Weights of a small GPT-style language model, trained from scratch on English Wikipedia: biases on query, key and value, 5049 steps.
MLP neurons of a small language model. Each row is named by its layer, matrix (gate and up: input weights) and neuron, and shows model dimensions 128-255. Each number is 128 + 32 x the weight over its row's rms, rounded and kept within 0 to 255. Numbers have three digits each. A neuron's up and down rows have the sign that makes its largest values positive.
A block is one neuron, or neurons of one layer that tend to fire together. Before each block is what it responds to, as a language model described it from the Wikipedia text at the highest values.

Responds to: Hyphen in double-barrelled surnames
L7.gate199:118116146123161092097160190124152127153061128115105123126065091127099109145095164163104117211081169146144103133148090047157091134065164179119160133093092109188186128073060084178098178055095087079129150145162130142127157103115148114178110152237126116162161152127133145126118109153140154078191170089141086113148116104093112104145104116090081120146094131079096137108111101154090087148088
L7.up199:067134089138067106157136138167107215133104129088077116170107186150121110086183164104100104105103123136132117164144169161178128118113159102118101124159118145179129116074170146121126139160145096108194149052078138141093132126105158128176143129120145108166162144107073085178117133141126089157136116100070119145113149121115099133065133135052119157110136139152117089129115124086056093110118
L7.gate262:144127118181145171142172159177150172171080142131174157130097164127118093177086176102100132106114118144088120090158149107119083173128095077152160157136084128175137118080131121091152146076133159114115059121093164137060134164156127141139124103109103097193142165106069134091105114127135128112156130182086142139112167134149089111158136118054173084118158119123138151116082149132147145154093
L7.up262:119124132106186135107143130136142142191148141145128117134097076109125133159163160133086152094188115084183086172152224140167163165158138091093065129143093099142102175105103082094122164143133118139152149129128118152094133194104154127115151148201102139114180219106146153114180183052116132138192168125071147131184110132186175152108138096119179137095137179090112084071164115134131129129138

Responds to: Word-final completing pieces
L5.gate81:158083125190101157107155164178103143128094134091096082071181157083148153115134146138129097141115190157166171138121095159173151129132113129103109129110169140104124114157124135124153108103097140116141201136098135084079171114081093155152109157085216126126138186079166103101175146172125100066122072110129158131110174115210179094134172090129076146096154122085140144107122143161131127114160
L5.up81:159176182160084093128144139133140089125063102177119115132145107096091161165119159106182079131163155144161123122178077152113109120109094109111130121154092182098133127101125085134184135112062064146110147147173137095140215138116122136138158068154160142099149157089094124147089119155150135131086159131072097090148231108121160109144088153153101128106155083145193103142185161117150203128119
L5.gate97:132144067106092067161133123056153125119049142146165147173136115118100157180125138146106096093144157119076132182143107142138124119123152129092119135122129156195184062169111103132156111120160084174086152111106098104144166160203117132163117101181133116045084125109079182132140112129164180128157145080143092128177086126166107119124128155168121095111073072106132124100089128101101156205109
L5.up97:147135110145107108170114113168042069098140163075196115125117121192110157143144149104105084075150113095185141071189079113141138124080141097165143157144126173153146157107102134130171127172163121134094146106134121128137132114086117147147159164132152127169115177107130118150141112110127114107078138114121137113165180102079153105189132064174106128127079163123166112176130103177121142086107
L5.gate527:168160132146137120163143124148156090113122074137127164119081144114059199137173071161142187137078187150089100153054142173126128123098112095114124166112058093131092106083157154173131149098071126124136091121137109120137111116128088169147093172126107130127140179070123126130151046155170182141129072113089195139179108126164118136170115102086078086140075131165110160115136157127102086165159
L5.up527:084144101170156100100094178157125163103119165079127139154163154090156190180102121162161123142158193086191074136118158184152128071115178097178157076113081071081072151073157086111172145106105121084185146132182114105108130193139159150197054158093165108126144156119115148101150105158175115156098159058092146134172083151166069168088146131135105170124096126073152146172113106122094133142172
L5.gate552:123121161107114089084141122147094129094118090130160088174204112095121126115102114180133140178117210116134090165076160138128123075100092149116119140154107111118079096159159142142128168153108106061136122134109144155118129140083099136069135130102144121140093183145183147146139163171146155164118112154118125123077157166151077162088155098125099121096149110102108185133090111126144131140113
L5.up552:170120092166122168114137174144196131181168128126169080079063167105151135141119125100171162126148187097146153093152116163143164134117126066140169121140126081133150176133118129137145142065095127083178101108149164115098111170095081182165080142114118107099165162124151113068062108156091155117169047126142182174135155139153125115165105060029089178134108098131125137086186089099106110088140

Responds to: Proper name endings
L3.gate27:136124190114158110095148158144104175146122161133120151150183131137076158155094135118161094108129160190140155115166091164121093123100130096098148182129107160082111162159100102145117180140095100158154157149177143106153143149093153152161189176131138115102073180167108116163093227091101159120164169117156088150154152113121102163116108160156093114145119164133137054103134137121149114083136
L3.up27:113127171143089141129125099133093135146125084097131150104094123117110168143141103194165068154123139135043054092158112176169126121112122118105097136145095079143105129073098119150158133115158145152085112088154215129070101174157140089044183091164149146128073133161121102145145122152138155080113092137096112091161179120173136144185143129091117115087129080157149091157158075169155151127056
L3.gate40:103140173137083209061077159132169126150100151099092128130151116155135185103134144111078103168166175113105146157130075098102151118126124190078143098096084160123138085095128144110153133126133139120167176070132133146096110136104101146124128172110114116102189121132128166105117103146107119106110221061174165125109185081165140094083146097054099130106138180118135139128119168116128110161121
L3.up40:132152098107080185123130098068147143125148099110085099140162157099085080124168132139170145137152158112191168108070138101151157106111105144163117121162143154106112150136099106162129109149093101089161113129097123142075087115162154158087088127122143136159165137092145126053115140168168110084069122164172103138192091070148125136108100110141123110164182093161104134118145141135169089166146
L3.gate194:092135162168112178147117154139148113140112174213164174125097132122157148097106174108099162157136162125085096134075061151177128137084146129132152101088166113123163093161050135122088160154208130117139174123081086134155128108087126129106133128099156138109155118117165185180093097154159109129110176193146113109047201167103143178123124138094092087143072118137110088113150170094203128163106
L3.up194:134103088105098122108166106123121126107162175064121193176160150077113147078140109145159080127163174098123110136153095144105107119170087136087148075183094166085124155177168135135087115138096146141172078123127191157098189143127162137090182139176153149195121116156117108113179094078165151118105149124106053104182088115167064162129157050123142119093102131156185155165163165107149138111129
L3.gate223:150075148127085139085148221152179150118118121122135142124154146121150103114053161099114145128122144165130083153095097111092184147114167093155133063102173090130088122129091150111155175084094114179065139120104127091155182117164138084110117102156140053161143172149088097108086123106144138178176109134096129070149194121154088182181152128101068103097167135138152126111084144167139116131104
L3.up223:148125200182144162105114115121137121127106153102112128209125174108130163105153137172115113090110167197115109158135097079147112129152114139085143100193124168097120129116163183189178172108143077100144105107068129109157173155083163153091170112124095135118163088154102195126134112103048135107090106158066142159112165118088140101089116062126115146080118111145106112152206093154104154187116
L3.gate278:123079168073110117105093221087147167089130164148144151105157150116155084099115128141089099089091119095067143179156152159142122119103089165157150117112126088184116140176110088146127146138098123182101168114087145082092153209089099148103151209138126108183110104176097100105113124178081145133182087144083122123128167099108085129134111111128113069142091090145138078155102131177095137143100
L3.up278:107172166119084153153149161117143140159169123129135122113140145096129125142127131120072120090121154135176111130088100152153148081147133096108134114167108085161095190131105094164158138172165135153191088075132128142109125082119150197083098078178129126130158166139186139098095127162142096120154127156119087065137161087141136159138161119109078133184077129156109154109090159095121061139095
L3.gate419:078091195151126172138102058175123157167127153055109105091122099114174153114096137097140099117163176104129118090149076127115113180090076103156099107152082086128197112116110082149141181062168124151160139074131141108089161156119127085142126101083150152104160122077119091090101113160082096113107153145078146104104150172059075140143151057072137118118116137098156161140139134187105106126145
L3.up419:076116156111108125114145111154103115149094174088143134099115152169110164154142109129154128094112096177071124122138103084154092097066088130069085104164117137152145145128196075120146144129146124061107105146079095140157128094089173077184138090057149155081090172215122104116110163109126133125103063155122044063071131181128180148065151152163126139164122182194127163088146124145115124126114
L3.gate425:067068143090088129088114118174162141161165143100099133170082128132130159123106145118116100178126157127121178148159146123097169092121119116069123091089109177093187165155162113132117161122188165147178131094121146084137175131130156125174080149180183076149170138097111174097093172160162099137137163096118138136087178119113158119159114123134134175185174181172118075202094124093109169136141
L3.up425:091126165094105165120125163196146105133186113082181095110088092113092125092098127130158160178167136106119128099121097141154165087101142077085146105179127051160138158151158123151092163137176122118187121168130133121063112159100139098184118094112121191123171188075088109084191127156153181153081099102102105127149150080140106132151146152161113048112113169187106092115128116123115125171101
L3.gate528:041160148127092113128158107149131108074130106145104132132115118091099146158122108108050144116110124109184129072114150134118211150130124135134131095162101175122132153155102119136149121116115144064193157101160143121099174121052126113091115092113133058149162207117110132167092141114144103113222102077162123119165163099115158074156109119129080101100111169114080135079095159143101102107149
L3.up528:123137162142119135151058056121133071151143098119110141161075121112163091161102123156100135090171183075081052108144110107164094155125164045155146093087133140143072129117147096111114083148130090103170126160097127095096180078147030119105106118120126192183142191149114139161150117135125163098083104134128082174136162072193182182140117122124132163162157092182121148138112073105156127104149

Responds to: Given-name end before surname
L5.gate23:071165139084019153070134196196136140076132093102095159146143116151186162165187144125091139122123141145156125125102125082096139092125108126104145084148082101121099084124139088148133127160160084138202147095136107140127119102131124119087153167129076100129145158093113132130130154104134187125161117140132121081120146166160109155130125114105120106174161090101169124125105155139132170088141
L5.up23:115083195137125143147198123142142180143142141091115159125136108129160097089134142103083138099103130133089145111165123095155085103081112165117132058201084210129143130159158200094180119176114123111140153176130133127063096171155127157079093122112148144186171109166098111114150174145168127142159131099085139166184134137099077085154152150179148132146096084076182117154107106128103065124114
L5.gate725:140091147159155133101167176168091138126186075141176135122143149101145190161142113099111143130114119088108119085105109148201155110104089105157144139097122109095116085134100119171120098104109102152105129118122100184094145092144128145101164130158056087173177123093141090120155159119110158052104086139137155173147139055179094145141101080114061093157036193107162123034086166111105123111125
L5.up725:175085086172083177109149119116155085134190141111099145152181119118161162156166120124148060145155132150128143111103143088141193090140099167108176147077090115138128075065056117116168050143161153133162110144150128162112134149131106164132171113113096233157129176143135152123154106106172119150108143117151133122132159099142145054163128156150135091155134111128159107079143116170153081121129
L5.gate729:080124132107130141113128141128119136148139186085090115137097090170158165102172102136113088114135119079087171107071103134101134144102120165141120089056084175069144110185050113114141110146158096159165180127144163100144132128111133078114138166149137129174194145127164112123167178105111123105085165119090106126113178093126161168185138136119072100189117083126132151104135172180154071110165
L5.up729:117120203117127147110179112155150100113100139080130085123113095160141107142138080147094095115104172103093053103136125121133163024101112111082163072190126160128150196079124169166162086176112099097093133072143171141095095112187171185087121152140083139094135135149082142139109128105088119126118139133113115146164138100093075160116210075146146106160105138075118082147062112091133142144116
L5.gate733:103088084084106164163190122123117107129106098150160159059124187194117114125148104100119152106137104101091105173106170108101114111106125108158156104074166089112181112072127067100120149126164138167157103085094114139086119065119091138163107101063132151076145101076122102106055141164146164090138115119120145084160196094178099093146142107103087142118150102163183140146101153140173160130106
L5.up733:144164160107084066151135156151102202105154200060149161123109113155137146160137117136132124157092160118097155068143067118162151144122099169108152156170180176152090119113081088045116101130159115110174127156159066087116163106189196130131143081152124116152096153122174099148111110138181140121182098102097125131149177142147143117120127153179114059102092080141114086083071130120085189115124

Responds to: Wiki structural markup
L7.gate461:127161161089146137063150168134112196153063159114120158079179144156129105115193098109137157113099088124093150175132101139141128099077150080184137071075116149180078056087114150099134169103153113066153205147165132135142142158106164143095101157115105113191116120130150104173127151136130118106139152138134115153112097100207098114077117153142158132144106134145108085122102110148160169064187
L7.up461:194161160123164125109125100097056153106131090099074144107190126072171078178147172099103082107124072122196119103164075087178138171089150114131126110146160126110120090144084054082097091168110113132113100143127060154128110171136105165126073143182089123096176096140119137072155142095168153136098172150096107099174104146163151101159080179168165118106146114164179208173147167168122075098148
L7.gate556:159150146192175075083156098198149144103127131122103088120149106134168099133131184071119114155139099105110140115132134089195144125132081152132056123166160058135181142108147134171189099119150172126168133124094127155099148167112160119145088133122170140101119148176188141084150123152138070112089177111134131129098101096164147110160173087105140140159111213077102116132111109098189134135157
L7.up556:143071137191108085115146107168116122150096135149109097127143107123087091110129126129126105161108131173095112124150161116180148089078080106198149128158141188089098102136107133141162069113091132132132180135080066137102136115087117133138151142100103141130114164103139094102107099099145194087138141157146181172186179077105154112088168102092047147165124115164092166162120066126102142108144

Responds to: Partitive "of" and headings
L5.gate331:157116091130107085145141116142110087101165130056107089169125102090098084113194111080074120070183145113116141125109114177108176168127145151129125096164136132180121076104143116105108168124081157087117128156148085154145134193133100194076126131144129124139122110153158160110122123112147127178119125167121205073139125195156081135188149157148164135095122113162106108140112124098165114158112
L5.up331:161087175117082122090111197124148124136115095147115086118145126112087102123118179104116139107068124152123103135193144141137096139077132158129097102178066139073107118129158177142130098083121169154126128135099201110135175168102125101157095156155172132090138079148136153092085125116082195147084112135068157116127164130118172136139119107131142167131130147133114137125096100122131137102130
L5.gate359:052133150064106104123122136083114099100158099118126111166111086135131144165153109117141110157132131093157177169130142144134101125112141151115205163157116096127111072109128090161144138090172120087131136164139132129079171169128173115129146134147110078079095174122160144111113072171131156122121171080162140057128131169174152141105142193047155133155078175174091099099064078072182169109142
L5.up359:160111183102129162142131060115094163162115102184140152114123095139093106058115175129145142161159142161095099141186139085134154132127096102123122157135143106142072192169193120181095179123139107165056105155132108121128135098098166112125109170114146085182130131113178117069049094167154048186199147138123179106097091174169121126135146121067112174104168115152128083085096144158138179141073
L5.gate534:154121120085157088098148144166135149155167158130087094129101136102154128143154150083121131147094103146142175106117086098096120103149194146099150134133146129185099082189132106095098179158128135118086163108100098100168164160137140113153128128119092093157140119107152172107140111139129179157140122050145208081154146139141098109146113130111165103140205125107149132160174185090147174110116
L5.up534:126185146134149166094125132097150109138130149173135130118167114148078141133105182143121130093086106122173098144161111134153088091126132123097137163116110125112131172077150180195195182130184111143095111145111133133119186129124150136185090177115161121088122146146134139153132092178145110131119110120105125117110179163122179144144121139103119147126117135116127045163106114144107111163102
L5.gate657:140151132098130184124140174157111093108149214143165147130157119102096115102153112124139152079184171138125181194141124140091162117114085171155143127138098117177127076165153150088085137101147097050096150154101137159057151160048168090164191121116113071098119161137174162110130129154150119096138131121150184150146176164126151102171102162088067158140165104184099092088115181138118150127084
L5.up657:136088112103149143118095171139163135173120114120148107105152125154176138154127123126095076043084173132139185126155045171134063062131162106136126163126131096134153098157117112101146116157160070153146099085136132120066155097092060135137153107075160104176151080156102129124144094190117148112184159105152168139170088119094106072104105178115108099124163087079142108125096130127077162174137

Responds to: "One of" partitive
L3.gate49:151153186077067120095150137228140089150134097157097181126128093134172159069158104131151130128133107204155131163120110084085082151100164128156159132104136119138173073091155129098143114131110120132162165125113148130119129136100184169107107141024154079076124175160140104156119139099129140123167111083101085104096141116084144110116159163124184159161128075140014135094131092149152159127126
L3.up49:143094157126103112123130174152094129157169074151116084135124187179182160187172140161183071172180183149082158109177104107095090097128106160126150160142150098069186104177111161136107131085165122138147172123144184083134080126121114156144090118099132101151120112109156106168100099082092108175111108122100104120174127135063095135061087088141104089063129134143110131086134094149103154070102
L3.gate59:145106171112149121154142163139103176108132100075154165132136083144115106095098160134107116081087165122123189102133117169151154154100126160123075184125130163084154132200117124156122151083129176147115149165131118131114156122132134118092119058148158103170064177123198173149065101115152154153086138124095172087131166112101087077113140157085165125083081140184069073112151114163209099095148
L3.up59:120121175119117108109096170159163124141086082155142172067124088193108092113157124145078135112131132105101078134116156088097160154090109093091135122127109106145079101143118099109179152153147146115204142132130121174075116137086120107139176075084091119080104094159126140123117100124114180137124111097123086138144126103127125091119119174182068135135100087136104185087166123117182170146163
L3.gate421:127104163150083073105110139153093146163121137122087113140146094147130123094104131068073088124089086142139168147084151088155135095092172098144143154148079097137104143107106161137148157118077120101139151121152135118080144165151106058122068092130129066161117189178123150150123111162066109179114133118074057065106125173172136169130099070129094088083122161093124176155165133125130134138149
L3.up421:123144169050219156138099098067101087117151151057109151106106111142113150145138062100097142129141162121118083176139162143187094138134057140098152125102126120160141116174154160105069051112105139152174154162106144121129087147106142124184147154141149231154095139094162104064103100189166126152150090107117139188141145133111150107148175115104106115170139102113133104093113153094076174134127
L3.gate476:162086132139122133087106092106052180145126066144144123083166124161125180163154143147092140098099134167057136111150160132144123178096131179088108164126158135143118155121083142091146102102139153108108078116111147186095138160098072138161139134083114161100165171162106108138157139125174109134165103132162107126151137149164101071175169178151185168122142150147142196129089118077143172130109
L3.up476:128104172084151115170116119107097148083187187159180151150124145092118097174114096068116162121092047142124152165168119153102148160087150134115131139093164093171134144132102141099127138172175124073124105141089165130084092126129148102115096138177105093176096175164128183101100090104124062086132146135086068038095108161148127102057109120095100161143089113154080145149172090131191138156136
L3.gate505:178130139123136096113132131113121087146186100126126086038080119165155065091124119144181130176135149170185127129086118154088076088097130070063123190146147098147103066179166077095107043081154129140118118076115091161096118193084125103137112094115217078114101119119157061111137081171127127130132097154134106120087108202118101139098155188132163131154115071098109080075140126106173163168119
L3.up505:148107147106105113078089165154091094153104098152113055128119122100121132081105154170083118172074100133081139180120085094191145126106132111161122114115159114149129108096109101156119062045154107138088166121114115135160101118113094059138122106155141109114124110152093145120095127186105171185146096139064145136112157129126116154107182106185154073111091121136061083162087084090104128182134
L3.gate635:130087151152075137105127165192073123061130145165103082189116127131129140105102162126158096066165146103117142131154095158167129146161132137197126086096116150158150138145129105133080118077121129119175157121116130178089134112152146160172132123129112156173150084122157205093104103110135128105179191093104136071084165129159164131129126153128118095129157102186112133159135121109161162191113
L3.up635:114114121055103199095103082152109176193182115114143093128072128116152067099110127084117115187113144164121171201099110150091141151118161163104149134096158161087093105174129146085161123093148127131108133165147124096090107155116104076216135065113119135108197187164085086105112135166107138139150124126101155109129084086140146141107181117093142169141147171096159198073067140099133092112159
L3.gate700:151118179107187137111119169143123176100096119098149178120108124129097154113106078168127083101143137120098149147171094106112093121098185129184134197098082131112129127075075148121153154120141160095129179094152141142056096101099096132141093109107168135082072173150096112111134116119121089140088204175114079127112156125102142158162055166058131164130115105167075107069172155130163086143160
L3.up700:151156123145121136105155190170117123163174123120147118084093121159148128075118162138153110158119159082072135167164127162125097169180098076104149096046131124092217121146157114158168126107153143178127168158123150116128111158140139185172073110166115088103112170124076153165096100134159145085180123122150135135103125134118163110132143139209103124212135119148128182141119172051142158116082
L3.gate764:135096107138100086138140114125195098123107183122184149091133137064147075069146105144163160129121119131140092152099124125143089168113142102111101143140083107096182164181141121083135095129157143146175136132115094144147115174060159182175150132087120061096123153152140145124129164136164171106108091123127106164082149081109128178168169151181169050089149139073072173121176121122169182169149
L3.up764:152108103163190182115096131164139154142148095108134119094147110134151054066083184158178122117132116104082058169096142089103151137136148147140138154162133141079090123092160165095101106120117186136103100142085140098130113080141154081095123097126155145102092119134119140131125117139120086188173166079097148125168155173186122174148145111127080152103169109087132148174076145135139131118115

Responds to: Year digit completion
L3.gate24:118169170127127086129138105105177142107115109108102144109119169157134112150140175091094156091125215091153131154105166138149151206125136141149092178104100106159133146132131127139120079125168173130080117113207170141077161105108120079108149124104128131108136123109135161131126180173198154147116108115118175156182144147129103085118156152138092102156072071106111131104092163176104115156130
L3.up24:147136093125126115118066147124157143156159215170136125114163111078149184163128152147090099128097162120111129094132173118113166191084143051154120104124129087121166153133137144153101158130067152141083161108126161106179128090104098134138141144134133066113103114127078099117108112139142132218141157081169158137121146119147180123124153163128155138180125177120165164140132088094122106173122
L3.gate67:121148180195135123091171189179109143118112136155125072134132117115106166068141143142083098096125122105145191132105123156196124116129203127175149143106083127156101135097140120118113108124095081096149147210163108106103110117161159119102134145133199141080142099178037147126146160127138127083118169115091173114112116114151096112120089199079101100129123129175147079122123084115193125135098
L3.up67:108132088125170128072085134129199156089128156128107190111116174203153115116096096175169173177095143069157139137097052197124154090170083111099178110144131117169123145146156183137159142125153155177154080147159156147118116116105142178123118145142125141098096123123136149078141093150158112100138127107160146107136102104115119137160146106094107177157085162151210123120147149148091135106119
L3.gate406:110083151089100086129136130075107125039137106056147181112190176162138118086091133111132192098100104141135102148102056205114131089166166112108066087090094151070152108094108157165161159164187117125103143163140183086113160165107136143172162085156159146103092173122097110113103145084169130090137121097118105089092130133099072110176188114149196094082057119118158118080106167171140104081134
L3.up406:140167077113113151106133132142134064107143163098110128109131138152105097109115064181115124153082128105155158130152159140201094095102191124114058126132159092137136161085136120151134102123096117088129144116080081146074124130179139136177145185088130169112166170129140173171158078115169186117100063116108142129101108119095091152104166090076138116150142184129145117155084171110058154097156
L3.gate509:073122085212094125154145141163154075144132133115121119136149159144150134090097129114112117121119121138097147139167141157124191087127105201097069139088152095103093129159116111198113195121095143104072077100124148083153105147153080129078190139148137175055116112074141109075161155165111202156113147130142110051135103118143150145146111131153142097140147082133189137079115147158147138143117
L3.up509:067170135171099131123148123113155101093144151107167090121169192114093066144149135172134106154125156133121105167141133110068157096145117148154131132108104144108157166080143153166056132164099135180156149125083113161085080092091189146092112097136110145160075153134120114147153103192142125142132159138114130167153123130144172157129176149143166139138177076107120130120090128121138134146153
L3.gate566:164078146168139084141119088084148122111186176176117172135142108124091094114102120120210187088105096135225101135175152141134179137163131084190142143159116099146075119067138148116139108159193117117082137172099141163080080117137200075134148137147125121152133119127096135165189149119149150107175173147138092163174175121111156112128180122118084175100200115086170140084137156120147142075120
L3.up566:153094087137146130121113074163179082149120173098156161173157128109096173109171110168151143144092080176167116092099054180178142132167079162122172175119118105125113123109149126163102138099094104117116104169146131160110135169146165202199119084141146150157131109171181113070140146116134162157112176112123089136152131134103147076154090148132133128149167138153174129091120096149109095103138
L3.gate650:166191198148128131203138171116120106148160141113081117182177173204155117091104139094110165107153133100125100115098132112136124167155120107072162075167124134076200163057148098104150123130147098058140142150118147150100095161176158076108089134174174004146093146170136107134155123138136127111108140116106170174136123091135155145120166134129122111143168071084161144163146128120120143142179
L3.up650:136081164139147135132073148174111092180118120146143106111157104130088060107123172121118190104182090147122187071088140171149092081206165108179160155134093175131108153116192154093114158121119146133138069145127139107127177131164113145130177104133092122079111132137137075080099117128132130115131121075169157121173198127192152193142151097105088156107195143148161127121125125092118124163103
L3.gate686:180114132107126104109137149135117138053093157070151161123137131162125104093132184082092090064136115055112061095087144094133087137115148116180141147112088099157150126104072134104203156132133112083184178151180130083108108160153076174116085148172117098136136106149164108101124137168185082157125157151156115129092077083087121058129127150139159097123114117162176111151149140142122135187180
L3.up686:153105180135089105094099157085072118114158163085063140063147115073107106142168145071184096134097133130157126112138162150182127125111173112150082141098071206203044160149184148080176120123090131197131122188191111158147145152113157117140107089154169107150135124128158161107133168099134111122090143057118182069169066103188122100131135074111097127078131084094155104155082114124128139112165
L3.gate730:091168173152087137145163115112121146148057188129107151111168100179118112088158112136112158113098210143184193113115153122148137122159116129110113161078101125157154153093147113207131114080147094132128137130199075102117090119168168162085143144106142143126120159099142094088098149113219162115187117144146103152135149087163107069154151108100093158134129159125065110093167140170171096108107
L3.up730:111108118129148129161202164108112139074155182181141099116099091009116078074101116149146098153119165180176111112133112103190153043158095155083111098112064194197201186159145160167151131144154109143161117128101089096129157153130091121100093071079092160109125151163112083123162108101101146116095153096133116185119131161071213086143164120095152146152078098065121130141161130125193134123147

Responds to: Year final digits
L7.gate161:058127118123134104151112182134108127150080135109190125106140175147122106075078105164111118152113105166067096172149121071070107137079086154108047164108126135114168160136078164157104176146115095143101141146169147142160094125152172116148133151130101126099084099136198125063140102077183105142164082117123135114123125130129083105184140133158108101135088115091052106160080182150124126114135
L7.up161:117180131131103077182157211105129078113113146085129092144160108086055123112115071189134106101152165172122065097071097087116098131064116132082079114112140122070137148117125117077119090120147154137111114092104165140158199177179118149164122168137140123147134162083094108133131133104116136093111084092133094121153126184116165161154191095091130183136127120093069117134113092122091132115079
L7.gate438:127164146130149146142125120094065159113160104135154127152176117102127144130134160076132137076108076172076152202189106081121117158163092079141096127114144127123068098110126142193069130132152126080096119151164138093128174141208143134136119131126100136111094104153162160157142138134115191162193114120116120167069079113218133154163182099146170125125155121109138118167152112144113107107126
L7.up438:108164115153123104154107138157169120118086148078093071171134133120097090104127148107144153182094106118146155086150100111060099159160090125161085116147101172141158191098071106165082139109151150108113110148162180112086102171105154164143140161140100144105125112104101110155128082090155118130092112087114129160163141130143104157107149085120119135139136083157205147163099155129107105128053